Weights of a small transformer language model.
Architecture: LayerNorm before each block, no biases in attention or MLP, tied embeddings.
Training: 564M tokens, 2686 steps.
MLP neurons of a small language model. Each row is named by its layer, matrix (up: input weights) and neuron, and shows model dimensions 64-159. Each number is 128 + 24 x the weight over its row's rms, rounded and kept within 0 to 255. Numbers have three digits each.
After each neuron's rows, "fires on" lists the tokens most often at its 100 highest values on Wikipedia text that the model never trained on. A number after a token or word is its count.

L5.up685:085101145148102132126108141166146102144145117095088120166100161139174114141109127147126096101144116135157093149138119124107121130134138115148143120103119166134096122131134113130121136098175065083157143097117143137083066140151103135118144106153144146141158140168128101115120130104120084161
fires on: "-" 15, "w" 12, "l" 9, "a" 6, "m" 6, "b" 6

L2.up565:147180103132111118140145093130118158144143163119159124108104121150097130108110144118154142089089155113103154130173095134131107140141083162130100145165149141171120116141117112152106086140145106160139147095148128099089156136137077138099088128137139149142105156123139126109116134081116145119
fires on: " known" 17, "ust" 10, " built" 9, " /" 8, "ad" 7, "ep" 5

L2.up742:118100091114157114153153150139140146113128165147110141129135152127138108113092166138127095148097135145153117119129123111088165147180138117136072133118111118073126117125102071122147136120132085141133138133167122142128136151118121115097156112104142150140083122092166154176137153149097133143
fires on: "-" 98

L3.up980:142118111126134108132125142121129076115179084113100119126114189116127136113120125134134191137119095109147109116108090134086125135143102150109144116160112098121119118147136170106110094127138155143142153158122158103112144150152115144166180145090106167115105117144137168131134142097098117163
fires on: "ic" 20, "an" 20, "al" 19, "," 8, "ul" 6, "ric" 5

L5.up960:144107149121151103118167102093099141106123120111154148149132090106111125133138123140135130168111108130134120161093133157149134171138164095137184145108132100144097151164126160115105130149106134141131162117092151153124088119133164154129104129148110142104101122099144146124123141148123104159
fires on: "ab" 24, "m" 16, " and" 8, "f" 7

L2.up334:100143154165136140104126124166132105113112089118113135075144128147109090121177126138148159152132144145138153116123103117132116106160147147120139140166133138123158118077168109177131128110075139155143094144126170120083115130145109140118129105098096078155116172150156135153108146122118166127
fires on: " inst" 25, " And" 10, " Pet" 5, " const" 5, "ond" 4, " Be" 4

L3.up857:167131136146114130112103095156112093121173149142095093120116109117132135132083141107111162124133082145091105147126132154117160104126076161112081122132119142144123140136124126148135124131130148128123166155189150082104094115172157115136093140117178113117167141099116062135116177129114125120
fires on: "t" 43, "iv" 11, " ext" 10, "ont" 5, " desc" 5, "on" 5

L5.up531:125125132114113100130119161103131144123124111061183147134090161116118133170140117174119095155134115129153117125109106135121137108124124119100136105116140148128140127144139113131125137170135126127157109115164124105118164134122133104109149125170127129114148106158187144126134134158177102139
fires on: " him" 17, " under" 16, " about" 15, " up" 8, " down" 6, " me" 5

L2.up985:144106130120138138164118116110098087150153143117146123126154123147096101133110131122127149090111163113124142080121103141148146160130178132120128153119168108144169125094130127137159135123117101160133134102155087122111134085121131091093168086108132129124113136132165105114144108164124145153
fires on: "itect" 19, " stat" 16, " hand" 11, "it" 10, " record" 9

L3.up447:148105117136112140150149140147108103133126108098151125133117117101083158156090113149091129137098121126126147160139140132135073123168103120158134133136170144136147184124135116168122132107153100127108173108126160113187082068138128091071103133112131125175116135061110145132127139166131136187
fires on: "é" 14, " De" 14, " Sup" 10, "u" 6, "oc" 6, "-" 5

L3.up217:120120144153171140110167135137106134098143143122113175148098153158095176156125136129127127160134105098153121130124083121131136140115147128154170107105136126175146152117109120104112114123134092097115108106121108138165111104113131131099134160160127128179115100092107128108114127175112122124
fires on: "r" 28, " col" 17, " M" 10, " am" 8, " Or" 7, " acc" 7

L5.up59:151129122152142117170114158121168142097140123161136168125114132115073084138109046113130183137118077130143146128081121128093152102126114138116134140126153135153158103107147119133131142115078057121126106166133126118117131111156109110128151142075123107165140159148135147141136174109125120114
fires on: " the" 34, "," 14, ")," 6, " from" 5, "sc" 4, "st" 4

L5.up858:165127095152129196110121145142130135072168100107115106064123139145157120170150068067143153105152112145173138125142138120178155123087085132110152120143162093136111132125156137153176111127134129095136154134065123131126099119167103129111158105113148125127106133093158131094119131180138187156
fires on: "." 44, "," 9, " where" 8, " as" 7, " and" 4, " with" 4

L5.up11:119141101114156107132098147167117106172122144136151126105138142104124154099132082131146145133151107118095138164135108109128140101107120127117147134158125168123109133156150116089174124112133124139117143082149112142087099079123126110097174148077097099152134160102143166122115160202135127149
fires on: ":" 26, " about" 8, " on" 7, " over" 6, "out" 5

L5.up585:108112133112116143091166138166104128119146134127122099111153127157140119123103119154112095152091165121099141179150146140097183147066082099146127093109175113155136149135149134132155174098111133113103119156124134173149156158137084096150127141114157112126136119123171130123188114137127129144
fires on: " m" 15, " down" 13, " f" 11, "ag" 8, " host" 7, " min" 6

L2.up838:122120110162127116069140166126132093111099141112145108136128129180121097178113152161111119158128105157115085152125105105140142130158141137096147097154096146117126103143127122143156140164165146137173137102127148096172138075149104146132151085093194119143130128125075102126128099098112126118
fires on: "r" 14, "or" 13, "re" 11, "o" 11, "int" 6, "ar" 6

L3.up42:194086124101174099134153142167103146161126076114107125135111139155115143117133139130130135130130134132136093157105146135187125168116117138120129122121101117149135131122105141114134169164114121115117184146084137093139178140168125144139142106104147129140122093122099121138092124128132105140
fires on: "f" 9, "en" 9, "on" 9, "o" 8, "ic" 8, "n" 7

L5.up103:109126119139140150129120177073178155152124172106138138123142106143161142150113121167120114134116122129141118133124117102085131137125118168110119135121140139149089168112082142134107132122136164129123112144121186129129145133133105090141128107080143133133125153150186104132144123143138104152
fires on: "as" 19, "a" 11, "e" 10, "u" 7, "o" 5, "is" 5

L2.up280:130135126133143099113111181109156127114102069166102143137119181139159108125077089112121140105090131131125088159127125116152125127151117156109127131115147153123123157095090151130099187131133134131101121126143107114129145123188116071148162106131112117170146126138125140140128192148121141110
fires on: " and" 51, " before" 16, " than" 14, " until" 7, " as" 5

L2.up457:131119094108079075113159134099101130127114082126107166124144106119160107133148081119153126105115148135099120115190145151115154119133074108100135116147094132125120132101147164129101171111160164114094122123161082138121085161142120130123139096107099133104156100119137162150138153173123114154
fires on: " (" 49, "\n" 26, " \"" 13, ";" 6

L5.up930:108139102117134137162128113158151167126108135095141122104159114144121114086115157119139119147128154133153154097111118152146115106140149124172136097082129154126139163097170149114087121141123143133119122107083127127159125102126156121124098141130149099118147142104082153140134127174134121138
fires on: " J" 39, " j" 29, "j" 6

L2.up698:129110089155085120125146128104148129133141113129117119112121125079124064119125097099114160130128131104108129128105132139163127139144103080124147144130136135166132142115190148182125113109109119152166136154119117092143101100152087141157143115108175133152143134155180150141115127114129138111
fires on: " \"" 44, "[" 17, " spe" 9, " Ro" 4

L2.up1020:115119208146120146096133144142129115151150152105165085124107127165107136128089106122112140147123099173165160136106096099158162154118184135125097120153082121115121119156124117117098113107143119143161185108129126156158115103105113124127122100138138108160171074133122128095137137146125123113
fires on: "as" 29, "re" 26, "her" 9, "hel" 5, "y" 5

L3.up559:104117136179162128158120122175137120154135105139113163125111118096130128143153121124168109095098064121096105095110135133111156124102141114118122160098109100152172149165170146129120148120169115147122103117115127106167098126149130073126108161105159116120126118137110108133141141114158141138
fires on: "f" 22, "c" 12, "in" 12, "t" 7, "hen" 5, "-" 5

L3.up379:102125105139113101141096150124162127073148123146119123147152149166114158135195090144149116142134128153103155111113178127124142135178165136103185124109094130102136147144089104160135116098134105103075141106147083125147101130129131115176182122096137099154177127141127141123117155100111136143
fires on: "'s" 19, "ic" 17, "ag" 7, "ac" 6, "c" 5, "if" 4

L3.up843:093083146090122165118104146138138150123136135134123160112116167128153166143130097148126107146082117151089131150118114149084155090141135130111157150119088131154119158122132097130176149167137114146138131097152133101125121161094137104113128107153147104189143122101106129117137133083125135119
fires on: "ic" 28, "c" 16, "at" 11, "ated" 9, "ut" 8, "ad" 4

L5.up104:149170150149136086099110056113128105126115125129133136128109157170172115136156154108130132142124148165114090126119098160117127143153137137116130124109161152166079154162099161145108098173121121111151126119131150108121135121117133126137104128112162132148086119104170171112097111130108101126
fires on: " by" 14, "em" 12, "d" 8, " v" 7, "00" 7, "am" 7

L2.up753:116134131132121122163156148137167123114131136116125124128138152117107153083086156127156138123117142142124088094170146119151137136090140142152113124120102136122131104161114126132140118103066081109169125167110118119124120108152096048159132126115167118155109115123075142170097130149130108129
fires on: "en" 20, "l" 10, "if" 10, "vent" 8, "pl" 6, "f" 6

L3.up576:164088151144105150128177126094117138107117076095143133099127102144101123102099109115078141114122100159160120146116137130105115120120122129126152131151137138131095171143131117145146103143134140127157126131166141115100131129165132114121143120163105172125171124156133100078127088140138156093
fires on: " of" 21, "ti" 10, "i" 9, "===" 9, " Tri" 7, "a" 6

L3.up1023:147136132115155123134164129131103163086110127109108135138120119140151125130141117136084142140114138145133141143169102137084144130116162138108090133142138161158104091093188142129135188119132158124084140115092122131090155142132121126112131121097106142156131122085116098137168156138139147114
fires on: "ou" 17, " ===" 9, "ail" 9, "is" 6, "===" 5, " Ar" 5

L2.up309:149120058155079081104130122158169124104163109132116132146121142067141166127133139150107125155077115105093181135127136147178116137116135122152081139127112125107078139110163181123096144104106130094167163097153151171150140183157110129112099147132096132148161101122088122111108144146158160131
fires on: "ro" 18, "ou" 11, " cour" 10, "ron" 10, "ver" 7, "cept" 7

L5.up350:142108118104120152123125150129152151145127132098141169140157116155120125134122135121123120187120138155077134102164087102082125154098123143153096093107144153138141149125183113097103119088119131131154129124123110090110108125141131159104137143112139140140164084077109110130178159157142099118
fires on: " |" 49, "." 10, ":" 6

L3.up853:104106141135128112149124149097154132147169127143160088119146147161121140076131063178099154108140117078150131113138108132130154145143134157158190176128152122187115116134150118136127113096093112137146105119125107132150094107136139148103143093143160143126131117131147131117132144116135163152
fires on: "p" 22, "r" 22, " tr" 18, "l" 9, " pass" 8, " contr" 6

L3.up270:151132150122141109189127114195151119142108131120164136061169131119138145164103144161115166139089071129164160122139164162115148112135144118137140138149146136100111108102139124151091163156103113132114095168198115102149126107146086130142120110113133166120080081083104131098123158129155108150
fires on: "ount" 13, "ust" 13, " pl" 11, "ib" 6, "ill" 6, " gen" 6

L5.up992:174116128132097127076120125141109099106134137092099165128127144115192119102128136094139118116103146119105122163125121125085133131113102102168120121095123189115126140204116099111116151116118158083115150121150125098154146164119111127117139147130110147100139138153119108143167097072091111153
fires on: "d" 18, "l" 17, "w" 8, "g" 6, "n" 6, "." 4

L2.up126:110102117127126124088115122170081133145163139131141109143120119130112127136119080146129150146146143104101119117150125151119114124124149148157145118121145163128135119127104142148105121128133095140139152115173085178116118114109122114118125144132096159120150121121104093117117105127133155154
fires on: " acc" 35, " ass" 25, "isc" 15, "ec" 6, " rec" 5

L5.up742:150083118129138123170132140118185132125123120162120109133141136123130140080134086144119103146109137083106090153100151130101161131146114122150111107191119153127129169150161136107112156067150119090130120187129087103123135157120133128104102165131149157153074123106135126110186131102098109196
fires on: " Ed" 22, "or" 20, "t" 8, " Med" 7, "w" 7, "ang" 5

L3.up457:163110126124126123163183130148096131152160150087129126114100146112164115107107139145109155146103067146129145117121129119117148129109093154105119112157115166110125157163159141122155159092142188102135137115155104121097088120116140096111103111147140166160115156229122095107096154139189120136
fires on: "s" 39, "os" 32, "as" 18, "te" 4

L3.up702:156123154115154136084110128163110110172139123127130126121135125096103105146129119107140132177113114122116163078150116117182136124144116120137143152140171145119136166115138122128108111109098134085135119138123124160089085131091156120157181122127127127103147155124115122111109154100095132134
fires on: " rec" 16, " dec" 16, " sec" 10, " acc" 10, " des" 9, " Rec" 7

L2.up518:134142153121160145151154115104156173143124148127127120140177093170087134137143128118129153147091150130150117109140105082146099154132111116142139129133146148143097159096130138127109132136123110121113130134122155114099134137098153102133107121113148141136131131142146164185105056113132164126
fires on: "om" 27, "au" 22, "ou" 5, "eat" 5

L2.up521:117116103119163130116142181176136146161140127153109144107167136133122121138116104082124157118152120153117146128103096160160107146124119128128162147166124133109155126141186127161116144129137149142104115123141095151156146112148118105102146145101154114146123130168143086108129138114097096140
fires on: " (" 73, "(" 21, "[" 6

L5.up712:131130141138122122085143113124123109106101147132151074098102076119135130113158132105129135115122118115124183118142106154141165113183140162113159131151144159133129105151160171125120134156103127102103140113092131130120109160143087099121134149142155121121069131128125129110100166116131166119
fires on: "d" 15, "em" 11, "ra" 9, "w" 8, "ri" 7

L5.up515:155118128161113117107129128113132104152102190128128107134149090098121126159156151120099085124153150119103132134097154149154166127128146107122124070177135112106133157147144172161115100132125104130145129136062120103079131085125104059096095109131100128115113104144137127127110178130122115163
fires on: "th" 16, "em" 14, " expl" 13, "w" 5, " com" 5, "j" 4

L2.up156:122120143214169130149161098129108160128106130165099158126107140172092178133079131078129130126121165145124097133172122121179107145141146103128094145122099120112123154115138140097122086112102118138122129164113107120098144079086118161104123100141148138085120113169156145116090095108135152145
fires on: "l" 36, "el" 16, "ul" 15, "x" 4, "rough" 4

L3.up426:129077159081123162087192085121102164129131132101142114140106101138117105115125121130137114140144126129140128134100127134050158127141086077131130119149145170103106118126127124111115143131138113157147144118150110173153124170119086109151097080124155084151160145182113109122160172108112164137
fires on: " |" 91, " —;" 4

L3.up515:120133105083120118114126147164146079166106113123118128118118192110101148215071084116119169153155140131152143147130131141146151103148144127133117116129126109120111130133120129134151137116176089143078136128129162140147137143141118093145109127107128109119159107117100104090130121089153145122
fires on: " sub" 24, " between" 18, "ou" 15, " ad" 10, " both" 7, "y" 7

L2.up996:127079110145133139092145171152104105105146110103121147116117168134108126150117139118138139170104147134121114127117164094117125116121136137120096131150143102112148148116089083118113143119147126134117071117143136125113101078152137107122161110118172097154096085069107155153120113145098145180
fires on: "i" 17, " of" 13, " /" 9, "-" 9, " de" 9, " Di" 6

L2.up314:137133131135123105093159136169141147109138124120143128082078068175131088104130112132109155130127100127112178128115149137122136092138171096131158134151116148122115138132166118157082145117143140089114162131182122137139114126154099178112103190134117129136141111147122125122164086146153152131
fires on: "y" 37, "ty" 8, "ix" 7, "ly" 7, "ist" 6

L5.up561:147124138124101122082123089148139089159164089141129130190138071140121105134153115134158119075125157125125076099159153120112162145087145158141123110174129088141137088108120137103123111112174112084128155135106153115132140103083108149123142128152128120141105140129117115163134117120129135132
fires on: "est" 18, "s" 17, "el" 10, "ill" 5, "en" 5, "w" 4

L2.up875:112103120108133112145189160140108167098133073139110094123169143131110171098173143150084136141145117104153102147142110116107169131116124131074121139135096101138050172139118153161162123141119092161156160134112139104147111108113145133128154108091132112141177104160144116141146100123085114109
fires on: "," 39, " of" 7, "i" 7, " was" 7, "o" 4

L2.up845:126142143099148127136145116142111098139144122119162147175096128104107119150156161161144107114112157136175144125071140138193139151116114140124182146126128169175163148146158122108141114133108131077131155110125105166131117139157133109135100122107132125148130090114178107150177152118154142161
fires on: "on" 41, "or" 9, "ot" 8, "act" 6

L3.up249:109112081118135134148099162135094171132161115106101168084149167125101094140106099095145162110111098145099112115082168094120151128113161146078124162120144194143180132120128161110116161156147145111140120116130117103153137095137122132136149131140107142114142158123117153139136114118127149136
fires on: "," 54, " and" 30, " or" 14

L3.up712:086113079102098139117117137101116131123148149163107120120177134141119113092114168139105127137082103128150127089102154149091105129182136107114149116132119162125104132121176129130118142129113132107138092124129140140124122096127148135124182108128128113116133162131104117122112150090159145143
fires on: "ail" 25, " ide" 11, " French" 7, " Christ" 6, " mov" 5, " mar" 4

L2.up274:157098134167087088156127089123118135120134140130107145158080118126093090079133147100150143141117118166135079119119156104177117146082112123125152143130111129158107132114148146143115143065106139156157121144115138132125151090163093120128130080136122131153128095100116086084142166087102135170
fires on: "als" 16, "^{" 14, " (" 14, "per" 10, " goal" 6, " Turn" 6

L5.up116:125098121152093097135153115085143162123125179102131118088105137129179065131131113149161114129115128140125151163131091139144086180157105140138173114180119139137088104114091149120129116118115119116141132106153113122156135112091138105160146113082149128161099129132139122126088103087107139141
fires on: "er" 15, "o" 12, "om" 10, "or" 8, "it" 7, "ot" 6

L5.up802:141150141149153123171153140154107103102131145112131077151157167138157150121089135101114146145100098167096145128126107166143177179096147156145113123140114094147146104103108155155071152133164094164098170167131135106144131102145120127102176142109113098151136110092098162109111088111110096097
fires on: "ac" 16, "anc" 15, "re" 11, "as" 11, "ys" 7

L5.up155:126153081143101117142122158128132134104108177116061124119157172160189126073119155122103099107124137137130155117100112140150182117103118163076147088115094130124134138134128123107063087106143144108123132089134139114102169141130130171136139100149128121176139135107153115116116105170107136185
fires on: " most" 23, " first" 12, " more" 11, " only" 6, " much" 5

L5.up187:124098128108141130163151120139117134113157114122129183121169109193085118140115117124144159153129135121127096122100129137132135100140088142134191130153148159111181120077122156090122112134108142116145094113123117108116145077190131111122138104124109104158137143117103199134143127138113123166
fires on: " of" 86

L3.up529:105098112121134145097157151142159167132082140146153142123140134179089145162131115119107085127117148123120117144164158152127124116143149100125127120079182154102125098104130139131085144114132092155129158115094129123165123156085142118103129089170120139126080154161131132093130097104123134114
fires on: "th" 24, "iss" 7, "nd" 7, "ist" 6, "els" 6

L3.up655:084146116131144136142149094090108172115181143115123143109128130137127097107094110117140137108107124112161116115118127114150139138176109126115160135167129154121154135160117087160109128154125122105078147146114111153136121132103124169132107110137163131134123105146110105101155106121142127108
fires on: "it" 16, "ent" 9, "ast" 8, "ron" 7, "n" 7, "g" 6

L5.up935:156107119126121132101119099146173107100157143130097089124148154151152109093131108105141136110136136136119112115133144173157077124132149114145141158162130078158102115135106155094142126149122147120112140088153113122117140100131120143144138136096166124133119138144148139089147093105100157096
fires on: " the" 13, "p" 12, " r" 11, "sk" 10, " sk" 9, "att" 7

L5.up450:128109087148145082130145131093122160144148166163115104134114140141130146109127105147111123133091131107173104151106133138152134095151142142126207132114133170128170151147117134130110123154113138132111109133127090121147176091098136145128148144102164171144118136107153138130094159145135113083
fires on: "r" 35, "ur" 19, "ric" 8, "l" 5

L2.up20:143083132108150119114139114103095116154123108125145131173143158103110105090117104106133143175169119157121092099108085113141113144129139150141110137144114150109171112117114162142145127133093174147157135133086066137132125128114093161180155139088133142139162135126139153146136141085136126104
fires on: "al" 28, "ot" 19, "ote" 13, "ic" 9

L3.up189:116164123094170121162092122092149125120131189164166111137109086121138103122093109140151144135106132135140081139113086142121152126115169103132156116083140124128143126113174146131100121123174091118122140114118115113147098072112122132162131105104139114114100158114109109145131142147138106168
fires on: " so" 39, " comp" 25, "our" 4, "pl" 4

L2.up700:136111146131137129130132157095086098128113135140114164127129104109170115134119138061114140144127119176111057122165114150055135135124108125122120139134127082129093167168129110137127139142085110122143148125137105128129125142153132074139116149108141139097134135130088179136149106107125097144
fires on: "s" 32, "ers" 28, "er" 10, "ists" 8, "°" 8, "ist" 7

L5.up201:136168125169121143186093158153107149139130129093100119116119147132158136100111100134154132150121123192156139070141140152144119138148124108152134127179133105131128159102134131147078159145169143117145102133146111074126119121107143129127116108132099185168126102104125124131125101166110114145
fires on: "i" 20, "ul" 8, "on" 8, "er" 7, "ow" 6, "are" 6

L3.up654:138144108129127107137156166123126130102111129112113151118161161132141094125133098124104128156079121187124111119125146109150110102103124126162169136117125123114132110138140180155108158114102114130141087122142102148133079127132113106131171115135116124128117135098162158123170142133061137177
fires on: " &" 20, " (" 16, "/" 12, " and" 10, "^{" 7, ":" 5

L2.up344:164109080108136143141108100142123078134099145149146125122141139148178118081148127143094129140095082156129149121112123140129140084105102089146160137146150095105176161139175131125147102109110137111137148120158148125095120166127107142113085083132099131120136095097169080148129098122150116158
fires on: " out" 43, " w" 17, "'" 6, "s" 4

L5.up937:134115117151103085167118156163124140121121119122121130088171159130139140160145128172152141119096140113111088122108099092098100117160155122129147144121098119136120125138158142125103104089161131140155127145119119150129132169122146109130157154113073140158137122138150123151133138109122169127
fires on: "oc" 12, "al" 11, "ic" 11, "ast" 7, "and" 7, "z" 5

L5.up590:128120136150136097121146131131122147130129148094138136135133111133148094115130148143090126160140127121121144115128137121189116112118181131151168103077161165166137120165136138152111156138090137151115159169103115120104161137140139130082105147126151108156119110104123130105121127159101123115
fires on: "r" 20, " and" 20, "omm" 7, " ref" 7, "m" 6

L5.up132:189153073170130113127115074132157143162124158121106119121156094153117166166130117124100096151120103130130134101138140191160145149162123152126132103168115079178114124096136112086115127089116112138117146121164127117132175160127180136143100079107110151139137114072127110148065084130111139123
fires on: " K" 25, " more" 20, " most" 14, " less" 10, "K" 7, " k" 6

L2.up936:139156094142179118096100132173101114124131124130137122134163099138143146107163153119222123103129144183125127132148093121114111091106091146121093104154123148096156148121141105116114134113130125086122138148152120129128128083123145162186123068156122111109145107140094127135167145113083163134
fires on: "l" 25, "ick" 7, "il" 7, "ather" 6, "g" 5, "ertain" 5

L5.up60:156160128103165088135086155129138170092122126137129133145113127164088107147142071127135136137139123140123104138096126135146161129099141099174144153154163153141096121129126139175100152143129092124135160145100136115156110150096112132091114120127122110133139157111115112143090119163127125132
fires on: "," 41, " it" 19, "he" 6, "It" 6, ")," 4, " she" 4

L2.up326:099121156093122143122182113133114121139123074163144147149129146137143158116124115131117112133095165109139142133169127137133128084089179151130134108110090113132143118198152155177076051154118093103136140123147141119134115156150126127134119155125138094178137118134077114133077123115127159139
fires on: " direct" 16, " support" 14, " control" 10, " access" 5, "eep" 5

L3.up920:119108171181125139121139149076159092141159125114111144100127096129140077132148149139109117098107096172089107104137094150097096139133162113138103132150128153126130100107089105133076119153132154129169141170143118111112102135155143097119121094116181138128143114155173155105152118098102097155
fires on: "e" 19, "edy" 14, "or" 11, "a" 11, "ography" 10, "ist" 7

L3.up10:142119184120115138131097156111109127108170170142111073120145116087128092120101130134116142098071101112120123157119147097179168106152108097147124144069131121095112137174110170132104110124133112127143163088134090090122145161174126100146080130124135163132109107104134150090103083126111118107
fires on: "t" 28, "g" 14, "th" 14, "b" 8, "s" 7, "u" 6

L2.up346:137117160128094152142153093133106091169181116131157115139139143140127137158084152127113123146137182147147124103135109128124105056143151139161099148127126148136093084156101150114109123167136159106144134124073127140133113130098124123119117089113189142136137117138105076127179118120106170136
fires on: " |" 100

L2.up233:110159119156138111142144143140147151131185123117143111082132126135123121132143119145157170141147118103141153140120123141131152110135150125148132121117122148148132108137110132142102116084105087102128115099148110130111147118136140155132117108100156166105152108130133120159124156145201120162
fires on: "-" 22, " mod" 19, " •" 11, "ult" 7, "+" 7

L2.up232:125128102163113125115132128088112124131074113140127138147136155147150142145143135135100132079143166152115105097125114109139117087152133152124162135115133163152120145101135148127146126124144087155188119122180156100139140183141093117131175150118128159124142134128114118075111132121121092186
fires on: "iv" 22, "p" 14, "im" 11, "ap" 8

L3.up634:159125125124068116140103106125116118097163130104100140117188138125103101137119079107097156148158116101154160090114130118151175140113161135156074108124152125120125117082111133161149116123129127141152123094185052140121126135169113112143124142104183124138141159145119137128126126100108144165
fires on: "ad" 29, "k" 26, "wn" 7, "al" 7, "ar" 6, "ov" 5

L5.up211:106121135110130152152100144143140151127117141135141169117134116129113147117095112127134116105106145159070119116098148163134113113090109141147134159129166173111167115121118145157085105124098144153134124098101173076164139128134147124111123122159117121194077098136104133126115095166129134081
fires on: "," 19, "th" 9, "st" 8, "nd" 8, " " 8, "ept" 5

L2.up466:121097174135167127146075140112138135144125113107122135081142159062096094077109126150101159125125140166115131157117152118107135128130084104147131133128142146130133113117103140153142101142060136166146148141108153119161117103115120153130117109116102175137096148129156154130079130119113167165
fires on: " Ch" 32, " ch" 24, " y" 10, "ant" 6, "os" 5

L5.up133:163095114169108098134176148149116154112152079164119152115099135132119112113118100127121158107117127135121121054154121145112138123123108153119121134138108121106102119105141127105127154139166150107091173133127111141113130108121125142160111116104150157109133088117170123085150100135131156163
fires on: "," 87, ")," 10

L2.up94:137122153111096132156172139125134092139120127157147116110142118157098129093124131127133166192154140120123151132113116105121087140129108160088159176098118122120099110108136137087107113191144117152143137107086132115119138145145164150136117106114151134136148151149144102135131101109128062125
fires on: "ver" 19, "uck" 15, " f" 10, " down" 7, "ut" 5, "akes" 5

L5.up336:114114153155112083140150152121080118113149095139134172122124134165126090118094095154120157134160112200135151159086156174073131126151105129099084145105115131148139113166107152106155140126114129086156139140206102123147141120133134125147120134137153119137078090096108112139123098099111159165
fires on: "her" 13, " O" 11, " T" 11, " Z" 10, "oy" 5, " A" 5

L2.up433:114139130103110155125106100144120151142125080108116130119152122133094125108122143114125081081097128106189154082119099114134169128126112170120127088126161175168131145127135123127109104159149159122126141184122154096116138085113117165157103144132132126128085119127173096141109126081180202137
fires on: "n" 71, "or" 16, "en" 5

L2.up35:176132112151119104076132139139105140130128153141152073151106107161120136137138099091158117104109155113116113121147105113153099108157128128108071133122095146099108145144089136137123128083128133159116137099092160137144154140117140138144152112138108157082085121125159128129144110157143133133
fires on: "l" 30, "le" 11, "j" 7, "s" 6, "ft" 5, "ul" 5

L2.up531:151143148076159139168153145118143110171126153111154145103165142076166092108156111109092164125095127177168167153155111149141118129128122134150151161125141125112160136150117138113127151144095119165163175132105182177122145089123151094109148113095146078127142132113160076178096140140120181115
fires on: "y" 15, "ly" 14, "ay" 7, "on" 6, "ip" 5, "ive" 4

L5.up915:137103129138134124124123121128128128157130145090152120087130186119143110152140123086121121156099145174128112104120117122156124112123119151129100142103144134117167155103131117130125139095131143118140118131166145155127153098125111155150125128146112150168164111100109113098097129161107108125
fires on: " w" 36, "." 15, "N" 15, "–" 6, " W" 5

L3.up596:179161165132132126161149140131110104126145145116161138161145191115123105144089110101132134080080125166108139132083130125102149130136083128148135108126137147104139054151129074136139126172171121108124079142154105158160126084133128174136142183161129110159111109111131116115124099122120122096
fires on: "re" 23, "ac" 18, "g" 9, "at" 6, "hen" 6, "h" 5

L2.up937:102080126152145098154121148126109116150138077157128138149108130168164144060105118079120108158105102129104104153101090141096144115109167103131134119133125110140132125175124146141135143123087162110150121082051121131151139146123123106129120179081095119120139126138138146121108147067137153125
fires on: "ive" 22, "ic" 16, "el" 15, "ural" 10, "al" 8, "ail" 5

L2.up539:140125161100116153103122118117128143129162142156103106156135140060131075109124118133189124137075128142080124168155165135135149140124134135134125110138102135114080189104090120123081132140143099106149115107168118081148114141129143139130114132126099194095112099070112157177126127142150124126
fires on: "u" 44, "s" 8, " Me" 7, "resent" 5, "l" 5, "ine" 5

L3.up739:185129141135142135134127146171140098147124111113151133089146154159146146146093088147100129175099105135102119106098154129102117156162114110125126141122088148126117153133075115122129153173147093142156139113101137098151173095137092125157140139118123146152113149121129157141167151151113180117
fires on: "ic" 18, "n" 10, "ue" 8, "ple" 8, "g" 7, "é" 7

L2.up833:156146153141141111127147064153139092141102119137147088116082081093132151128098087128157125148129104151160134120116130150142121109099150141146147153127133103098132133165136100131135144123116137089127136083130114119105117105128137154121120155109110150141133136137155146111157132116105143174
fires on: " in" 51, "in" 9, " ==" 6, "ic" 6

L3.up374:117091101147107123170143136165183117072153065111102104173131153128131127138145118148097105132134107102124146103133143139147142166106088092120146098117157124112122136123109165157126128086100118104185134146135112176118174116151113098102130130084147130143128114138120135180134127121153130106
fires on: " CD" 13, "k" 11, " set" 10, " ob" 10, "ad" 7

L2.up889:145093134123133097141101137171111109154177169091120136149143152125168150119086130128130148136071114132125130165102117099125136108132139160150124124106184115132148120123135158150134113136147122115136109134081135147155153153079104098179122154094123096108126133114145163122129155126126081159
fires on: " f" 31, " s" 29

L3.up180:114105181143100129150114083146145154122081134135121119110138147156108129120111171104139112157132185122103170141145137125107128087105098162121121162107166159139094095160139133127091136103130109104090120135094109127149128126156122109146159161117127150107171155107100139119125105066132127085
fires on: " T" 26, "T" 15, "ay" 8, "uns" 8, "un" 7